config.yaml
num_attention_heads: 9
vocab_size: 8192
norm_eps: 1e-05
init: "uniform"
beta1: 0.9
weight_decay: 0.0
max_grad_norm: 1.0
decay_fraction: 1.0
final_lr_fraction: 0.0
MLP neurons of a small language model. Each row is named by its layer, matrix (gate and up: input weights) and neuron, and shows model dimensions 160-255. Each number is 500 + 50 x the weight over its row's rms, rounded and kept within 0 to 999. Numbers have three digits each. A neuron's up and down rows have the sign that makes its largest values positive.
After each neuron's rows, "fires in" lists the words (lower case) most often at its 100 highest values on Wikipedia text that the model never trained on.

L5.gate1142:424526520482491470481490551416513484498520492464507555478497549524454473457485572491512518526347410384513544448517539465455487559445481561459488503516517533420451485556515571416554476531478555534527611464482460510501436561514534515455448572551503569523446537547492474495637498464576543444
L5.up1142:540523586489477516508538540481466430460577486551517635486470530535516562583405507518548566532494481532451564406449529465513497499500409481477472577551548495476549487451568476383510524584538500529465515456401551550453501504458444338500485418476501582514496508566516484482546480462532500405
fires in: "from", "since", "born", "to", "until"

L5.gate1714:585503549570458533502538449479491411517451551554488571487463553516489499502483469458497548479517508468504516478483527487508463399530520473403566526522563582467482454386441468465537557551556487391477557511531506602518515537528532501475435415514580536423482452547466448511504499598483486432
L5.up1714:522498517573516528382595547492474508485525596406597520374407581521471519495533524451540476492591510427504586479486533510577532480436497453522526560509508511500429478464476416573573534523459506461537523482527492507546472530426506522408462452473531581548421464504559391491522519492463517470
fires in: "i", "it", "who", "she", "you", "that"

L5.gate902:572508484528539451427526560453496541441451521461544413524526447570485420575498520558446507603498514421537538427504551399548472573562466485559550438453436506608504464430572498446557446547599489578454581427385366535503536494498579467447506531534602479504479519464550444516515535542506437537
L5.up902:592538553545518509390476508530515477515497502441470441528492570496528524549439540445520497476400446427462482424471581544541515503481475492501523451514531459470466481521497496473557569478486506506521540430566489564526477469560488556496409537440572531447485428503439461494506569559451485524
fires in: "on"

L5.gate635:559506472398526390449435436503533546427452491455536465424481470482542528595526476508446431557432583475610530488447537488533484532545506479485495436521515433528538599597501489487482524495441523479508522448574577508419482510532544449466545479576513462444498438471489449468558491490474396547
L5.up635:459400508481463431518431448497428483614466538495474517526574472584489435524463463512471483583601448483448567485474519519435537467555459467575456441371523492537587553539550450485511521547433512518516519485559535502424511578533518410448541473483530481495486490397543484459530432579572494471
fires in: "two", "three", "following", "four", "five"

L5.gate2281:421517472417443462566526470509417471450468448476503543468487513495536366453461482591561527442514458421466431468419465516521449499582508550589510487483563505508478565499450449517484446462565544481487487519540462475529432579554546524554525523493520545461499577548566468480505493586468485539
L5.up2281:528493532505512519594450553474454441436476485437431490473467541542629509550493527463556500472560497485525446486522486486520546516516605492472463500473556455525477533481573529473564457441610467521498408529486492482518463392508488517461567505492452550454544482593540555435493491491438467483
fires in: "one", "each", "that", "front", "his"

L5.gate771:453525548412471407431587571544444505526472507506426482434525554497339392481499485532432563469528445401495523520517483584437448477519612415597460480470459489488489530529394519491549478415494487569557520436452445614390567474398591429601540486507423486401460500482489469559409466554460508504
L5.up771:516468487523413458455593543462456553526566465447478557415482576566441505538548547520407466521370537534562623567448497455454498586491492491543579486511503488503536539555531433548571428496493512540495481416463496543473509526420443514485497440425566489508569518484448469531478507554575459492
fires in: "a", "an", "its", "most"

L5.gate1217:461561508499491478482475503408421475418545426485384536468440580487550510428515560503589448506591474406565566511608518569617472588521567460464505533560458534481460511474433411456538452559412540517588433448462504540569485403490419491513552456543519481553478545553546540544582485466459428531
L5.up1217:537475496374539537499485447477581452549421496507518544459432372487558488569474540470528521569509485486504561481532563497475473462352526471575512548526488512422521485473447354514503547517493436466402500520434463454522452467341525485434477483445363506519545503567503419456528513508395548487
fires in: "october", "april", "november", "september", "december", "january"

L5.gate269:511544543484528460453561527495498527525471552428424562395393470572485532466430512481541536492530568502486408419601468492457474574547497472479404493427531527470512567530503472483521504546569454537485457530548437488482457436535509502462476403501502522507483477517494412515501426438484481471
L5.up269:532545461552480581416476591535543520489492588464411453528459408466563462477540521493509519560468519597487543472436525500543426527487469507439451521499485565532511520526528476433452589570528433479504477467456544534428502470546533483531545521558533573486562527477482451474503490535535521515
fires in: "when", "as", "if", "once", "while", "until"

L5.gate405:474430520488479491478503469518497547545417491450522482479579509506514475491420506550497520486527564524561445458553480499486529549470610473527503430474606509540532590602497474487523529530511640453494511599546454558454555589539409486494424471479624538551460525491506588450535486581476528479
L5.up405:576491444456486456483467536490504502503485541417531459444583560505512484549441445515533495448451502462529552595570593558516548472536566434504491467522444571504548440493501481553506578528426531505457581510414442468497544456482510586454532521440510530400510369547490435417571540523476588512
fires in: "the"

L5.gate1946:587514542510548467524450566403480427519587470538500447486500484568404465543570464414501460575536622463476430605428528536570418465465512479486525430464444597532468469526467469492540556460437447475498459428496519477535551525511544468405466523558571454541551476541492539456494548500482486511
L5.up1946:461472575464436556548424417558478484548411523525603479551432610603475514546504484567518466566580530409476515447547584533486552632506619566516438492468528583528514474535467493508398516500564536469500438442585532453531535477512577454586581517542426378526543547510527520436420469484423481404
fires in: "back", "up", "down", "off", "won", "downtown"

L5.gate1016:519480576523576488544508521410546484485511525537593484540533514524444431459512520499627547485455510499515538457400507537434393593504490504530487408507463489493507496496490531435579576543588488518448604499431440498589566557492522499520435505527517530449540486472432399483455523481422573489
L5.up1016:602444516456472467419475539466533540522477543468461552486408444553554455552475501485559480566482458534440496491532633420471553495543473474514540527471494512532512498565586525468528562565642504426454528568479528460593598575571474360505533423487500513493525508457520420487497541526500480546
fires in: "in", "at"

L5.gate514:560451556454511559513430488579523588547531526429485517459453521474525489575411540537503431496509531547495481473472582482535549524502571451474567555439552550470458514560427480533615548454464510446561403457448455516575550495506440458558519477478631561478499541508445522503561495516609504538
L5.up514:563502479534519461625526444445488534513456466474437385603507495449489494483504423536516518546427426514447572505576448537514444457485462614485479473542540498546475490569450503577556450438515485405480459445542519500412594530509448524541474532426434465519469456492490469455570438513446507464
fires in: "which", "what", "membrane", "and"

L5.gate194:547492489486408486420490551462491564520431556509496619485488606503531515599457439551425379521497453535528440451428469416481530653478499490450514526525539541517452560470463497433496495481514462432552547481450508495474576515492444466418509565556496492507471423511486462442496488500488454409
L5.up194:502446477503583469374487632411509421510500555472547505514417507487575517464455506530513574436381439517526575477470463477530491487616448523420453552553482482569515437540465513476486414575457553485504565485503462489464516487475519587485513508502537550522437488468383442470584443412355476534
fires in: "who", "and", "later", "also", "which", "as"

L5.gate133:488536588472530485533546431491502535516526460434422525462522532474512485559403463521530508518498491489510531585577532522465457446468480482498503462460504595450449500470439449489533462522505392480553514588531455529398522513460455546442518448449606459507525458531513397495439423502427479559
L5.up133:407390608522438527451489551437504482406357501499468542463426478451523578519466532519513491567568464476515497552454564473524482461479416507420533613410492485418467529526532456503493472535518470436402559539475404556447515512507509482477477437487517477419470457504611455574437592476433391512
fires in: "they", "we", "that", "weinheim", "you"

L5.gate1874:460461586414497430479504486497534460432430448419524536442519468537415488502523472576554549440515483403452520490552576512560480557556415538578480520420476461535569488496507491404687509542465494398476596538474482537476492523527503502383639424438606588478508502495468430523557471534476503469
L5.up1874:483477548492479423434532446470631555541518504439572526546501502473382497460440453510526419501461507455506527490618539437606464488393408518445533457520521454477438437611490509574481477477516482504479529395542480463538574458484440494460459521448600485516453425491462417475520410507575470511
fires in: "it", "on", "of"

L5.gate590:473612532492456517524495562498453482352452522493499518526543444493532420489466544524482523470535485533555519548467549518493466502511501536467557552398484472521526455458535486463677459562633560496426429580536513606524529579477498543494429521477530449600517534537525534555455594517430488474
L5.up590:484513471469507452524552472536453513434437521473516531570454499398466432600463466476396450537471459529429487577513472461442513558480486464483409598441492547489491477499578425455438533454467514531512454538488476472584507496451562429440460612558510502474552492401446491554542514526472518441
fires in: "0"

L5.gate616:518493450493592504565443526513463507499484417462494549581598614511543543497417454562544463410542505494503558424554384404505556530461395535605445512393559509464474535524523547462485425525542595492593486522485546538461443575611474439425463515509531541586422515495506455534491575526501407477
L5.up616:425417496536493526554497555449430589534475497481544441419532613540483391411437506496538574422467515547575525461488439461552573456366460597601483402451517548472512502432518478577513441527506384400529500574539565455564450536470423519484442438507605504550442431518496410572551478441549488548
fires in: "which", "that", "guerchais"

L5.gate2107:463525625572411512528509468586543443490457485432516552463468568506560542471490454477471525521443464489513518441472483453548490520493608498530428506543465417435518522385542611522544525614437583478573590507474535564518523630448478470466550623489545491443584541409544475506433454546563502503
L5.up2107:564607519456467469484580483536521570393563591497562590518478512543469515425508524484575553482463489579570492518479444483518491403422520542563504473568477423589499433434474621505481515511565533513412490553445440542516538536472438532468477516423503481472510543533489479439507435557520436441
fires in: "in", "to", "born", "as", "and", "a"

L5.gate1742:522527573390516460519460506561494467451500455456483520375567529429533499439447461567588585514443449545506475525536472481503430595373500516512447454544479506484480513541538458527562446446505492483480509530512603548507478474572539486437473494476548491527433491413517515507504445611509514437
L5.up1742:472519555521480476509407537438597570503524572528514556428478521498576603453474484517445525500531524571472485444550471527442474494353435451478412529525536428507494595571523532540520585568576503445488606545595449501429579466544483539512548534515574453462464494534587586454471437454443453492
fires in: "united", "south", "national"

L5.gate642:539624507445463481503505542493538563474383496550532477499432496494482434544512503464432506515475545450495487402405500422573538487465514525514598412518499531501473571553484536524475428527527473527576522523498386567408515480499528496470499511470534426551490411539382492498461491523474487422
L5.up642:500498475416381464466468585504500604518465479601519503646518489480539421563442520481472479474516446473610463501547450509517536458505596596588501539517441418517532605513440572430507517522524493405509510486560497540486527507518605418509641507446524538511529479523547570507560437499515396497
fires in: "has", "had"

L5.gate1380:559636539502467540456456560433581537469406523489414486463514575467429525438444587506497481490494463570493573526516464538515490536555458463479510548574538568468538532518492512549534509495419500599587482539604532493505545461479497403496419485432507470442530483432466469526423559584502529401
L5.up1380:439523558364446472465439524433482592523488506494476567481405531471435495513506408543508522502466430450475498448484587438475460442501469440505457566479435474542475474613561619588599429638534470530414537488540487418548508474558485448531525547496473478445482546498487527559469484562449441537
fires in: "on", "for", "of"

L5.gate473:558530554456436463566525470435453453575566617506494495502535555510467524636461465506472588626567507416521479511461489510535421397458541579495556495439493525420573506509556493498478539626610423545395547532640437534488520577493552592510455510513569540593469458589530525414408490476490485439
L5.up473:427495476461390430523395484474538452545582550545548577491524537513610552533522411419475466477542497485556436496388455477478446527538462501485427477427516452479593495553480531489476502482533428523551492509506488448519500481497494427425446434533560501578506373533599596432466538495404492531
fires in: "south", "north", "west", "east"

L5.gate2042:574516543500425510554552505467430570491484609508392491499382530488510498540496500526439507483511488519403496487467430549528493410540481488518431450465526532547470429613480550547478528539447513547453480413630528457416485628452583506603438558398549431535499445546566470501532568530472493422
L5.up2042:508428460552489563432532503449482537406493633576546520499520437418502547415492535514429527462463492526501587453508539406478438520487506428502458540417580512457484435444538489517469524590568488465471558508553466594475602617566489351594522504497520364481485568490459423494445472452467546568
fires in: "at", "de", "attitude", "of"

L5.gate157:583466540535496524471471510577538512476545439418409561396520463469531418499444439529503626487505485593552502446503488497591510445559533483539615498464462550509454443527333483497500509554626454570514577505523387617563543462495491480585474447411568522465469521544404525448506478504463463535
L5.up157:459450492500518427516445529514653475455502478548378501514578515483451428485515454532464549467424390472549431524540524488474523535411410556475446485569516436485530556521547564525487432512581509478533556387487493548451534384460480419417501526421545526470571426487503514460574565549512512550
fires in: "had", "has", "have", "made", "having", "make"

L5.gate1253:450536504496412427515448524457468477512426518541472575439471580516590368489494475420435525457623413455533520490505560532385509508569485487519435532501636523573454503517456509561549405520448478505569556540492478550479401526446565554554541510498436498538457519618456513426496465552433474433
L5.up1253:566420460440463452504500495540527463598453518442510560437510489543537509504495550421572573473585547553545482558515531593462497415488520401506499469525578523477472500439483466577535378517449581447501539555424410529461527496491557508497430542509523456535557443589524581534421578498543506523
fires in: "the"

L5.gate1461:492466512508427544544603492439539357511539551549554513422439539477476570390453493523475536512435536502502561519493575482432573505570461545475477445459539563501487466472584553529480535539443574491485523458525406581452571517511575448470500495496499517511347479574431508573519482474600502467
L5.up1461:530441542446448477575451501508494486493518519565462460566537486580509561497509568485477504460424558477506621589481472396478493435465488520432511516522577491517540529456461473514487537464420574476549532467544449498459549436469378533546485534475510550547494510462557420533494548552568437421
fires in: "it", "its"

L5.gate1476:427543510497447522408517490445407422519561478523431586549537445523471486628442546501533497603554480513446548424582462498516453587491502466536457547539512434503510589519531463488572452513539508570552571543542447473541442484569445613497429480487595455589545524501500526434501487483495433546
L5.up1476:437467544408514574431569494410311505486523457514504475492466614456552506549470557513519567414428480525457539503454530558531526461482550532476505442478484455544444435505578479513590397388567549497529508535524586642490451349572521530542501438545490533448461480515424541495474462469450569462
fires in: "october", "september", "february", "january", "may", "march"

L5.gate1313:489564544450407484421432519410434450440481594453490440456417511544491490471469582512490547547459471498447449479411540587526506533494440524430514502518533436382580483485570440507528483393475493580529534489548382593499487597487430487476519541428577456517482507598514422437491514475535484573
L5.up1313:468488536434436511428444511470447453567496539458569489523461548577568479474501615419518547407489538512392451494419582603546487562457545402492456519537509487419601530497534505571548470391455430533542534521512438535565497453479495528440479485484473480452510551522582473432503504475448504514
fires in: "to", "would", "canal", "can", "canvas", "cannes"

L5.gate303:486532468447432439487491514437469535495445554402419469543582534515519474480529513568512473500489470432472484501520499496544552496533437493529510565489507375502463486483502509455551435473547555544514516535505490567462500535465525501475507438467506509434531446483408372393502459510449492401
L5.up303:451486537461518461427507507425583398530465617520537495429459523365535576538489471516521516528533399466522524500500495474514459433516452432539514431492506442410524525570604559525434514633492469413474521505481487528489478487511531519525533457610570467497444402479431465472473440535550604523
fires in: "as", "of", "among"

L5.gate1908:430535522427436398542491476509448527496396517460408492484422482551459480439495459526519493633475590530387496469500525515529467524529555473514530515499470520482583461563512536433507507549576530429377526524508420537430548520456606444454545397415535425484519467493570495519571416571455521517
L5.up1908:574546491494545468473468474539436514411453494493542469441417513507500418537571465556432480478540535408489469518451526432511547624516521412499554512546449575361534482361507509520466579502509487523498495448563561510497542564403492565518471464406461543547518502494526489540488509536529547434
fires in: "to", "at"

L5.gate828:480559518518520491581461596417507514498529434481479508486430542529443435579606451525434397451509404537524456451472426516490451465574458453516506559515412555500593515506473525478527420511510508557601469560559515439479601542506484462502549555555585526442482573481442508455475552529413513510
L5.up828:538569448555549507524514463475460499519571564485478515504501570522479547576452586525492508434582534479449505460466492548498516484523503542475466420419530473446600504439546594499454533481379567457507497419451497487585448538524531511575508496518481518513534421540442551443448384526520484492
fires in: "is", "was", "preceded"

L5.gate1791:522560519429448480583487448507439538540429532504422522504466589506535451538558447435501551590472477524566393465498511527500511427590457469545515510555529515561486557497543544476524480506613531495485513589438491524509476476538555438422528446456561545466473526546437481481517512513515412456
L5.up1791:445626474476509530357419581468503552398453447467434405484487468544475431593436628511473444585522512506492483529473495460535504593475549553428410525583533396485545559484464470633615450421434422558507479470581492417516469479432507596468561447452474480446570494569471404566509606503552531531
fires in: "to", "a", "on", "would"

L5.gate564:492495476445500464495485486435440475596437472424443503464474532577590456567503511478487548544468459526464507459388502478489514627561415484416490589409500537389518468461451532513554503455482529546433527484603483521564543592460511553457492473457580486466416629592535540421572419462549406504
L5.up564:440520511406471557444457506461524530553508538499493551471446531542552477470437619451603500450472475496525457470437534476490427619509430507516475480460435534449546561448537526555646524520556501501496553476503485499508506488507449518402468513493476541482437536478533484476536464505520486563
fires in: "to", "not", "t", "and"

L5.gate575:572556531517561480492512477408449500391499484490533503469467514491455439592573481567456552556479501501550542520514521538489400534512597521476609446459504560398488492522523528517482439537448574536502478432480484431560435579445491468552541484517421536457453471460650491512574547459575487599
L5.up575:551566524462546418534486539411477491496506550457541467386446496497562514577528492538453483458524604552592439488475473521463448487442531450509568466548505502527513446561521496444499447519402472605551544502422476534544487478543479413635522603529463511506589449535549560454535509503512491556
fires in: "0", "11", "6", "2", "5", "9"

L5.gate1351:578538462493537525426548452497587482412479468514504460507515376440467501538552521551460430521464472460513513489434419446539499499514560424461503523519506562484491530514508412465557431549575483471486520590521500482456483563593579559541570419413542423468537594578461501497452600493502435517
L5.up1351:478422620540364498517434460514488534530548483554421471385542609569507458490459513513500476514513510552547505425471494544437442464480478401502536512538523437494569482534504530525442576455544542490500530487524455457488600497456532489437534551454462519487504503553439518552458526544537432549
fires in: "this", "which"

L5.gate1547:463527484509512493439491522487459516546515586446523448397496500474476496465553457553562444459441504492431556445488549505478451458536489532525507469454478582584431507472543507578547599473526508378514435619494467489552597540543495511491594590431513461526594444560498504396466503558489508538
L5.up1547:496425530460478445502527476497533442379529469501511439442519498516452513534462535463484483448572448537477544512532377482483409461545531520472530540552534539473486411465556479425439515582501515433510480488537480556446458505573499512524483463433455583495541478445433414552543510480409470389
fires in: "0"

L5.gate1887:536507530532478556401554450548475466432419523611403628527521547552455555388464532549517512522519461424502527485432497515496526548474382473458513552386531456570541373468475507489525429538577591548509567526478441518486495497437532516423565508471526429500500562479582492537497473480498519528
L5.up1887:574544469416422532521497521584529490563460544493514550510570588510573564483433542553550588417473494450511429501585418553364456493438487444467448446511540469520485538534521473484546467359462496516461528477485607501450534494450583505494484582554420490446566520475475548531495457497565460473
fires in: "and"

L5.gate1847:463541388459538501523572612511493539555476536384501499496597548585491531529423494494551582510384444527500481461470496467518445465540466484487488427442408480532635439553463481476526459429429613490462412488532483409439415548512547509475546499466526508453512494540478428552505524515625504598
L5.up1847:411514486413469424519524582457519519434445507542445479453563454374511461416512456482616511468449472489466612504520564533444479524427482488483453483554586519515506490508375495584441475571492504540453529558527577517488473486554455576452516493530519443479492430511517493551479529540600519469
fires in: "a", "an"

L5.gate116:512546505416431430491504508381494457429519576493499513530436434438589525511541488558477525508584612512469445547446514561522444614530546610497518480438524532514446490505503509529477487522489491440503442564530562470550612480493425557472481525496492468475408462458510444511469490561475597473
L5.up116:539417538476494520514462496578474458624479488452466472406520576545455474503430504499472507559524498500431401531538488497543522467574524431492595383501548529491418505584583529471449508499560499540509518569492488526459481506485457458441504408487449498506463522535478346487486553518382486583
fires in: "the", "a"

L5.gate1091:496481502436479507495550514474550491459474475472503579471530515492533467541469481459399457480574458387502496471522382457495522598446422432518472422560499497517510563527545472508527517455447466439506506508486472453459437546446502542541547430443513507493587512513481483461477496583432440539
L5.up1091:540467500361550471482482499584504504495523578391485499530475504560499499493469380557495569439534528514568557564356544535429491477450600492515537460519511483500445450465457523561435551570484502524572504523360496444453542560519522546503533497472544551501436527605499419543406547524563409476
fires in: "of", "two", "three", "four", "five"

L5.gate1196:469470518490547459536492488526416520509473556471456487485489526545500571540490517551412496578518539549497512517413531523502437556418557446513480507546568541531600497453604480473591444481339524429505467523475494567525473474464523523410489491388453524445555530571545549489515515550451582503
L5.up1196:504482499499564517539378475457553536401467501448606573498451555408435498475423427542491487594482478581513347516513518463455496566517462479469537537577483479529491479497542413445564480474525430438465478513480439514532512470500440503459504496484411483445618442489577497475450519588358507463
fires in: "the", "of", "and"

L5.gate83:477476498545449455505408485530534531477408502474428363491498456461475510567519473448477549480461505472480512467441552537457451454525480489530541484538523472471471556496503500534550530617513462577493511471523418535384496550500409500486491424526488395386406471479475398486557528566465476591
L5.up83:453565484512460502459556442557484479515465506476498430476558359604516604518546477567464461602408570460486460472501452519512483485520462519529508425437517545477517480570521438405528460473492488553531444596573479531481538473566460435642549439443601461508447497489513511458428480478554487486
fires in: "as", "100", "50"

L5.gate1933:503512485482477454427505457534554542491541475431456624572563505527462513400509588512498551546492499547599559440442554576514485531438475540512451491477454411556457500508382486429519465574454567521463455523466513471509506375406428526551610433484506510486498557531526477545550546512467452626
L5.up1933:498543509463333444439547472440494525456360420481546471508459567445436507503508546436481465604469460536454405515437549527488451532563525500475554544511607431514437472429531529428480486542512489539499628472452383488521588525563488437552572484550570450439421459509417504558478498474490393417
fires in: "december", "september", "november", "january", "march", "birth"

L5.gate1189:585495527481512512530431503470534508533464390575407574598564538605571507484514460509526489524495539591430446498423526440382545502530552492558469471446639490554498454546550456514691518537553482521488499510412582495452448557461559509426572549494548537577568487598539496403508467544453560505
L5.up1189:428478585533502428478524418454506491536422436464480483491493506504495454524521492563452524406543442528437432523526505483433427624479561511573542534536498416502506532510424498575510463483504488510536552563424559560502524485504518453424457465492526524489517444512480478488488394489531546541
fires in: "the"

L5.gate393:497466582547395526425517435527459454494528465521534438542507504391466560490504478504555515492440515431529551492515511555544530424536518491481501445431481466438482507551502503550441528607360557463541521506469437571466501568625464431431451491470486485464491477552607526443451482512489447493
L5.up393:420512590500473431507466462454519455562520554563513456532487482578496549488577538504555523502525496498486520500521579507531489514546405525513449549547466447509434457438519428493447448513503527448502538519518508524468477466484450437512473470572495512474571455516637512484556477481602475515
fires in: "it", "that", "which"

L5.gate2096:518528431481419448527427456490572521495461432363565495425554571455541516502437561515515383508533503531516509446436496438453459433541459503567478506517475563395568484514470480427561500508532613467474425543464507473506561540509550497495520499448510555479477529498441485422539492515539464458
L5.up2096:420490433472410438582468486521501504541399531495551467457571461582543561425543409562474582415603459357481585563457438472467558493610508485534513516541498567506525502525485540532455494469509491486551476561573500449563495535388511444519438493500486463524516536529436504540533407552511440596
fires in: "of", "among", "are", "were", "or"

L5.gate354:499523451497518545473524479541433575484531485469512421542567468519458508443556570545491529525457528461551532439424428395472374563541482391470427491425526607429401436541491499451526498520501544486496483564446551474425463591537453452504483486486468559435507562507573483528493509462630464490
L5.up354:477563513511534430558603502593497393451426455545446504545416424496468490526558508530467573564497517515517503453572479478472558415485506555611582474569583530542460483517501528538449513502465485429562489573393525518450512512516511558472496495458508545498554501543543450578506550534489504532
fires in: "two", "three", "four", "seven", "six", "twice"

L5.gate525:471554530487552436540534509501504535436507551500490449505523492598448498445515579459451600470495506479436541526501539594477469537574525507446369480499536478468533505412388465563477511573551541387568498512533406526377526466522461588505515517518438488473486545522532489486368450401538423427
L5.up525:477433497472496542528504538557521488455460579478491511484471505489402527435557473490469518517458453491439527508497554510445465482472504520504527635481549504458386488529617526495481420553625528457515475488446469563482480483414580505454444464515545520525415502514536519480486567518504514569
fires in: "production", "release", "game", "work", "tour", "competition"

L5.gate1426:490512501458438464525480554480474417564408490521541445485523506496383516511356508500470493539547490574424536453467555493441525479555570552521466418450516535441487460435520455422435494502518600388547492493469416526403433488508584392529412540437583426464506510453561497533491574538542502480
L5.up1426:479400637487580511399567477546476388524578529485573607522500546384482543565500504449510437482580401499423463493515569502536464466563569506488505521417564570498434547507549613542445404496495521529524463488482380501397468443405418503454430560438464393439473524468484526523528497503446535489
fires in: "he", "she", "during"

L5.gate420:476542468464442486465477547455479447519475500464411579565576515531520540482561506418512397409497482508509522498521466531486428576536513443545437560474436601497529553520453520535514445473556440537547577393578549463498493455430464419495507486431585394416492380548541564469488508466544530547
L5.up420:413521482521447500503555516500428445451561484475538539555476521538531458388369537554528557456640435518559519493539473508576466503470602449507447502596457492522443466542480430499443466502500496511471523513460468530515541464487514489505519526512518482448494437477482541563453443489445540581
fires in: "may", "march", "september", "april", "january", "august"

L5.gate409:543449476456431489473532509518398570514502519444525646507493475544548472587467495533554452481458443481531554412519403496447531497491501463546529550502552459562502600468497469544546529515473499449530484541404467496489607562559443456481440463456580453406566467495471530522569501504467419541
L5.up409:483476513509462501541529565490484578473541551478554543484491649469552416533464484523498489516452529481517488371485484502526547461502534490456572488443505525525520556541518500522521566509564494424542491553415530594457550512461569434474485574448571474450586415492526454502494520571526492515
fires in: "the", "whose", "this", "his", "a", "that"

L5.gate621:503532528369467501516485525514522533470500505518553471451517473515543460525481447475493487571475415454556427422469564570468419475378468465489584562493539453538485529555470450497489550488422590477577471454467421442444517536529530551422424513492647475453586564570496496405508585478567526529
L5.up621:499502495460520515525421571502608562511562496473487474457537482509603389528464409476463603481461491616487501578551481447521453432450451468441502424605462405356446482463544579477450561427517531407561483591515499485513548484485595479459485546532511503460575508507526484458486573568492517488
fires in: "had", "has", "and"

L5.gate219:518487557403549518498468489380404570530478548509425529455523462515484499578434484501462474491454506464590479485530514465447470587542428543483519450663541497494524437474537489436452520477537454560456517514512533485515502553497500531469543584457490587481510500492448525498539482591445515552
L5.up219:488642544378465546475523499438485531484512511522484452484564501576500488545517527526480472529453518579573500488589394406397467529517375526496500564564490506462513475388541485536539531447517518544488486492554541396529503590559525498381553479494426497542508559476494488480531535489437467563
fires in: "by", "in", "while", "for", "and", "of"

L5.gate997:509453470493488416471479543459553491457403478432511515526496544523544482482445540563454556520538477376478541474485524543514468524491443427563531452434500484389509513535440559490523526568503503481495564515465458494483522594476541446434599559422499545562569381486502400478556427528459560475
L5.up997:536395547417498451442495557413467518485423546464562503561536488510542535586501487512476526549522404471471533518554554528510402509565453500508509442529529528453552410508551508417488480560450480553471544450487464470515550516517577566577432488315522497528503447578540483412606427561419433541
fires in: "in"

L5.gate1628:463556510568544476388548509451493528521484554464445498508478496446551461485447570514561547489519441511553566394450525403451425535537478483454581432452474457501483493530426494482541505522596484502617578512522362515564489631532435410481457608542604517482542508550557477556520441447472398477
L5.up1628:539563436506513430432485446477512440447489489408534495519530531551573531465479522566408518511525514459447496464502515496531499519409473468512437474536467531585567391490463547519526596550541482418474488567429461539491427454488482549557521481564517480474550451419460527488462437512440443473
fires in: "as", "is"

L5.gate978:458528487442498483455377537453520481418441585420446474477495535518565430584441512486528525551569595509571397474475544513542389488481549506497532484479531539543529521491447464563480471472509611496511510454606532516413518441492502532495499532549569503412576501478596445472565481546502470533
L5.up978:574513508467499598558520538461520590564473413428473423566448497557420460500459589485574490513477506484565482472528503508511501554531446519517507494569516452578464469511445461474528420500448598502468581500534412479475483547589447466368453451542612429455581551568430511503452343494582545524
fires in: "a", "first", "an", "only", "both"

L5.gate1613:474517512502463489504471525424488538487549615542493529482467523525534507499467487601484527542417516485556396492405456468432490470448498605518593556560533441510474500463416525470542466474484586551581564506566402671494511518584571436456518531495524513520472540564545434573610480427507530526
L5.up1613:462551444484527589471498484445446500547584447474467543610522568482439519472481546464409469526608560383463493479506510463482500554585551426469496524460473506571528481486526534514532443568493501405512472541460509513400454407442410638543525514424539514502425523496603524494514488547506470516
fires in: "is", "most", "a", "and"